{
  "n_layer": 9,
  "norm_eps": 1e-06,
  "rope_fraction": 0.5,
  "qk_norm": true,
  "bias": "none",
  "parallel_block": true,
  "seq_len": 512,
  "doc_mask": true,
  "steps": 6360
}
MLP neurons of a small language model. Each row is named by its layer, matrix (up: input weights) and neuron, and shows model dimensions 16-111. Each number is 128 + 24 x the weight over its row's rms, rounded and kept within 0 to 255. Numbers have three digits each.
After each neuron's rows, "fires after" lists the tokens most often just before its 100 highest values on Wikipedia text that the model never trained on.

L4.up209:149145123119139101091091104121128152106151140148105166087164150133147113143106163127102135145195135110128130129111103137137165135118128160133122133076145145103115103152098120109175144118134101131125107168092132122117122136158118121111128112135164117117134126132165134187123108172146113118
fires after: "0", "9"

L4.up677:124181134102114071114092138093130122142088121051135123156142147138185146135145170106110147107128129155122130171145130135169135093109127104142169130116140098159145112110140096106139126096110136127131132167071117140112115152156126150149142128126160116126138151120161130147135132130096115114
fires after: "2", "1", "0"

L4.up408:150142160180101150107162174133163146090171116122142103104072132114159140165164093120141116118163124112119151115149128129125111101156136143098144133097096117149113135114145123129154146131123088140113129135154152151144161131109107107133119116143147130128169120181143141116140140141171120108
fires after: " s", "ip", " c", "p"

L4.up167:130127139111144114119111177109152117150163133135133158154129123161160152165155148121105131128157164121115143137180168158126129110188139104142168137120162105127131088112129120141122154130132095132105111125099125121102102111190108125135129094125140110134119106166139117195148148114120114132
fires after: "2", " re", " cont", " conf", " O"

L4.up487:109135142111127097108141167114148157142112130084143134134114113118141149153148167130137169120175136137069126161150153113164097123150100101144148139139123088154133077123148092112145133119134166139090125150094131128088121119144123152109126097175122075129125154104143133155144168115098101111
fires after: "2"

L4.up340:126225119147147074128107131111155147149151143153133146116136113138163140161114127141152106151117152154111129131110100110132099143185159146139119155087085122078067145112123132097128136143136133082116148144126133140112098157131147124116124142124139110118165135156172166151124102114082145133
fires after: " f", "oc", " fin", "0", "1", "6"

L5.up40:092121085145122112155164151119130145118139139077106111101120169120143139171161129132108148145159150151131117128153130074115116157119116128094142109134109107128145124116135135143172145127142134154120149136120166088118187120135142133091122104115137075076150150158149134114099131139136124119
fires after: "0", "|", "."

L4.up489:129131093131119128102116147116120076113151120101124129145152142105104077131135111090140138130111125105078139170109155128156148126156132163103141141100108113123130146153122120100125093150111135110134150166101167121135078146174118169157130105099112136170160149101148188108146109126112135096
fires after: "0", "5", "2", "3", "9", "7"

L4.up95:103164128138130137083151117134109128127119155110140123136089104126139142124128179135183135124160120106102157101082140128116097114123152165164121165126147117139128125124096122135113144106130164113132146141092088086133119111123139137170126140165138149072168111095106144166108155094140172112
fires after: "0", "°", "3", "5", "′", "8"

L4.up636:105163107140106072112117124106165118090124136111123118088140164100165131171110137117115127144137163104149123122156120139152171128142106186126138128116150094122143121138139090140149123114117186117144138103141167109094107113166159159125101156120133134134136156151154137143104134139104074129
fires after: "9", " U", "–", " comp", " ear"

L4.up130:094121166112137115137126133092143129161142184099088151172148137097097096094133123102137141108111096125091134101107141104166157155112119103108117113147132105162111139148102142150106116124105133140152152134091143114146137113146160180141116089140142098124176107115153128124090127130153126110
fires after: "1", "3", "4", "2", " U", " M"

L4.up210:142192124129108094152121169096141115154153154111132107160089148151126142120131099133156137129173112112124122169152071134144112131137148093140142146122145137143087156129154123136129149124151097143107102145164124099105115102159139120190109141114166135117139165137171159181063125119099150113
fires after: " f", " B", "F", " F"

L4.up747:140133138163136153106123150128159171132091161089121132138131117131134107159118187116148125161136160123131150117165091149160138106160145146132161116124136095137110113104135084128117153089139105116091141174124088115087113078139099127104129097156105094108152126159135123123154077111143103105
fires after: " ", "2", " dis", " ent", " inter", " ("

L5.up863:138169152147152108136120154078126125149149144118149124129102139147156150182097116093178122179108117157114098146167132150160081136132124124131147141092160092119117116117180125097122151114162098093080101127134100132129118115097133124141110125103135101150122149148139113158116108115153104122
fires after: "0", " f", " B", " ret", "B"

L5.up784:138111139127097124087099110083083086118118128144136100100134135149111094128133123109125182124151135191084131146160166126158091125142138102141124117121132106168131110113153110122150140089123099121135115171127156129089141099131128129116086096127174111101123129140137122159130133122141122130
fires after: "1", "9", "8", "-", "."

L4.up501:119172109146093124107132148094130151132120151066105175115088130152166157175141177132139136139120142150140129182187126124147126147120116098141126131101144117145132118120139109103129175132104167136117126145125142115081139116157181136139134126162141105093130176137137138124128092131112100085
fires after: "2", " "

L4.up712:087114119066137141107167126098136111143154134098090142124092146111140129149166094071102144089134107162118135142124144129157142114131116140152146148146124121123135113142098162129133092164104148096107116115135152096137121132156128155157095107156173125134168106132120142127113128102141116146
fires after: "0", "1", "2", ";"

L5.up354:100131109131083098133136134132114108104144129153106145108133151131105092154111140136140202127121141146125128116140113117166088113068117153132134153135127110165131098142101146145144114105163122158139111146134167139129150149147151138138096099138158066090127161121106121151147129148122109128
fires after: "0", "9"

L4.up54:122098163167106123094117158116081128087120103170139107094153107113100125128153119133139132133167124120147120145109193086176120096105127114107162132120153155124141134131134112137129070112136116127123114115146144114105118130145131140166065153140135142140105142150087170132109096125160139139
fires after: " B", " born", " G", " b", " H", "B"

L4.up649:117161134103127101113121108142128120155093133078106171119120095114179132148117166088155134092147146158120132170102152164137107085113105104146170117136159094137145112137153142098143113122159134119095106129126104071100160157127116190134118122125119087138118146169158120126087132121103126112
fires after: "2", " W", " F", " B"

L4.up525:103102105135115137131134114099136173151121138078098134133125126096127056130143136096116154130125127128105143128132140131142159135120147132149125153143096122108154125128134135114125123143068186110125160098117133128114124111178117126199109131146154152128156116124131134154130113134138069120
fires after: "1", "2", "5", "6", "3", "0"

L5.up542:132127167153132169130132101093118150128152142105084100099163136131126131144082109114144167152167106098096136148147130121123068123122114119095143132130146101128129118080121090108159118124127136095109128157148144116110136116134142153139138153125154094161125142111131174153135159083165087133
fires after: ".\n\n", "==", "-", "S", ")", "\n"

L5.up731:105147115134116115159158092129116148115118150138085077122124139118153117156155117112139142124139113136131159105162155113127150135122121163116107140092113138150107111103114131118145159111148130111109154109138167095136145110097162143126104092191138104101175095133142135125154127163132060133
fires after: "0", " s", " c", " se", " P"

L5.up360:096163119180133112120113114138142149099155120129142126111139096160131116191141109126086177109165151104117149145164133141158095103170151114089102133129129143120099105110125107106168149079146088140083138123129107123086107131144125148121101093139136112134154147158126145127109125079136060146
fires after: " ", "1", "0", "2", "5", "9"

L4.up263:089154140103090092148124134115126124137156158144151166128148090100131134126128117141142168136101081117113128104106156098167138128148139117135143132161135114071157119146128121157098113114160140127155077096178158133135097145106153190112135104122125145139148170101115153107106129151104129131
fires after: " J", "i", " R", " Ad", "9", " Ar"

L5.up956:145157122136130092120130105102087100134138126144108147141124143164119094116104132150170165108174145131102126132149103118126122098125133121104147162131154089127170140110179086111110141070151098122148137147099149122136138110109105161170140101157119116103157168103129140132124156131120123139
fires after: "0", "1", "9", "8"

L5.up781:121129141104118160145104098111122152145129170144111109109091077108146132129134116088179118114138123191090160155080169133125100073162140107137141156071147125144183121152128138125129157145122122128118123163146096114116118131144129134190098131150176111116125112119121134155111107142138132153
fires after: " (", ".", "^{", "2", "1"

L4.up46:115141138116105126136139114138152106109163122111121132105166146111111129133110108125151139109160101098084140155153116134148139126102120184120150175115138094132149136169122144105138098143109162074149144153080135110118084139178137162161114090123127119115158110084156118128098089116131149122
fires after: "0", "6", " offic"

L4.up184:133165118122144131140096147122124155093138110155070093095126139109121084134163169110149130171152128147117113131126113098140156116110138145173114106093108137151122133139126151104158096103157169116122144111149136123108139126159119135152118144137138125116143203184079158128135122132084135098
fires after: " f", " B", "ey", " b", " P", " sp"

L4.up474:095166125101134128139090156093151125125120118142146112178134056095134123182113159149128148145138078093144135135182140116174129139159100140137141118159115077138145141122132110137115133076136135148098120133115118104136095146101166132137111142138113120137118147196126162115151146099130068156
fires after: " J", " R", " An", " Ab", " Al"

L4.up620:114135146128139122149135090130176108141119180108105122103130134131108138086137103099179146092128121139065131129108148122110121087108141141128123141107117158159135086129136110137123141159146090127151149179140104133136129075118137184147076105162150144140160098107110125128070156130147139121
fires after: "0", "9", "6", "7", "5", "3"

L4.up781:108119121133134105135138132079127160149162126120140138102152159128137119160149120081149148135132115136086130125119097142131141110103131140132150139109110090145145115149144135106106096163083178161132172122056135113076120141182111167125104108156135128129197141108118135132125100145117126117
fires after: "0", "2", "4", "7", "5", "m"

L4.up76:099132090102107097114106114142110136131125099143111105140128163089082079087143137084121159166143123145091150157100129092158136110131154161124133135116113110163154144128147155094128124133141133144120147168116094137128141138145111132127096137176141131133161155133112157124127139137158121137
fires after: "1", "6", "3", "5", "2", "7"

L4.up221:139137117123121095108120153082123148119143185141124124122160105150146161157140122137126171145119131079085147136172175134149138118116123119130141151125136139134099105133129086175111152078114096103110104125151136116099115102159151116151133118147119103152169106143133127172147159113121129121
fires after: "9", "8", "1", "7"

L5.up332:129150131133124149120121100091136174132143125102143127122099125134172084150114144150165158141160097089087120150091139146152143142142147110115113184112172127108092132117135092128125160134126089144113090169111140113106136127163173138133144133163150113127140146146154136114139091147162102128
fires after: "1", "9", "|", "In"

L4.up941:126131119120150152128136149114133146123107118106111135122110114087130093120125167097105137147099173115087131138141167131176121119191135147131109115098125138147135093138168165125144145150104148123079118128132097110106115136107126123163132110145127071140120151139118122131080139147154115115
fires after: " ", "2", "5", "0", " $", "1"

L5.up390:123081139140119147134125073109081109148119138082097145104114125106168101142112103082122129140148160128081140113110127127176139130107123143146108121110143107124169107110113147115152154116121119162095143149132091073121129111126080121127113130166170124090127143135175148121108135134172105124
fires after: "1", " ", "9", "0", "2"

L4.up371:077108092113149103118077129126106096143150156119130111150126142115070110118157115143160166162125155117141137103160143097143114152135125123118114121136113134157128137168092124134141140091108139085130104155094123147136108138117153132170113111137122129098133131153153135158095129123100136133
fires after: "9", " /", "0", " U", "j", "uk"

L5.up516:115109177171150114116103074131164158136169141102110143087092119152118079145097109103174145113186125128115116103115102108152121139103135097079137121156117132092149137095146134150127124121124151131112130211165135130123115132112137142150128105150177117110119171161154142135115150142132109130
fires after: ".", "-", "F", "|", "S", " |"

L4.up694:089100121126129156141096101147130105128142132147133111151140132146083116103137118112097154113113156174124154074122113114141148138108102100096120168134079144128134120153129144105159132134162179146137091160074154091140115114132117140136112104137132165084150135121139121154135114108102149130
fires after: " |", "9", "0", ";", "2"

L5.up254:092131118113098113088097118143121146095169123178122114144132112164157113141105131139138167136156118158094113136134126093109123058148149138129160151125160092141132084129102142113138135126145107084120126164107144140148143123108109132154110103142149075088138133118148126204131124142127116175
fires after: "0", "9", "8", "1", "–", "7"

L5.up422:087148116126111107105104165094121135131140154120130164147112143103143097148170129110119154145118136134124129089147170150164139113089132114104131159130116111132091123155101113125115128074073108136095131109130147158111091114162153140150114105138121118100139144155077140143166107141157088143
fires after: "0", " (", " ", "w", "S", "9"

L4.up373:122114117127127105102129109144131092145141152156132092114161154130157053106131091084146172146123147121162132145092155117116129132112153148110121150137133084150164106151153141125102108131109144112148186114100135095126107110153140131167112154116130125162187116119113126132114136144110157132
fires after: "0", "5", "9", "1", "3", "P"

L4.up26:139134156131123114092093134127094115145126139128111094090148141136111138111109149091136133152147145080147145121161157138133162130094130173107152209088172146135101120111104137148117121101157133150137134142091146144116144110124129120146128130129111093104142159117139127178134084141159130157
fires after: "0", ",", "9", "5"

L4.up582:090125113125121151104131156141105122091112122134123116098157092118115124148168108065137149148152133111107155123099134143113130086146143177136155142134158134116113147147146125112116145153136150130116139129093149138095153101146119184126076139136122089113150136107127114138116147142145146091
fires after: " m", "5", "0", " c", "."

L5.up215:136114093118141121162137090111129084137159126164118120173151147128157121129132120118114140154110173190095125122151178134141112135116084147115164150098129120134164091141129154102116154100154113085157115130135128076116153148119145135115084113149095154145143166142135130149125116077129139139
fires after: " |", "0", "ult", "ic", " Comm"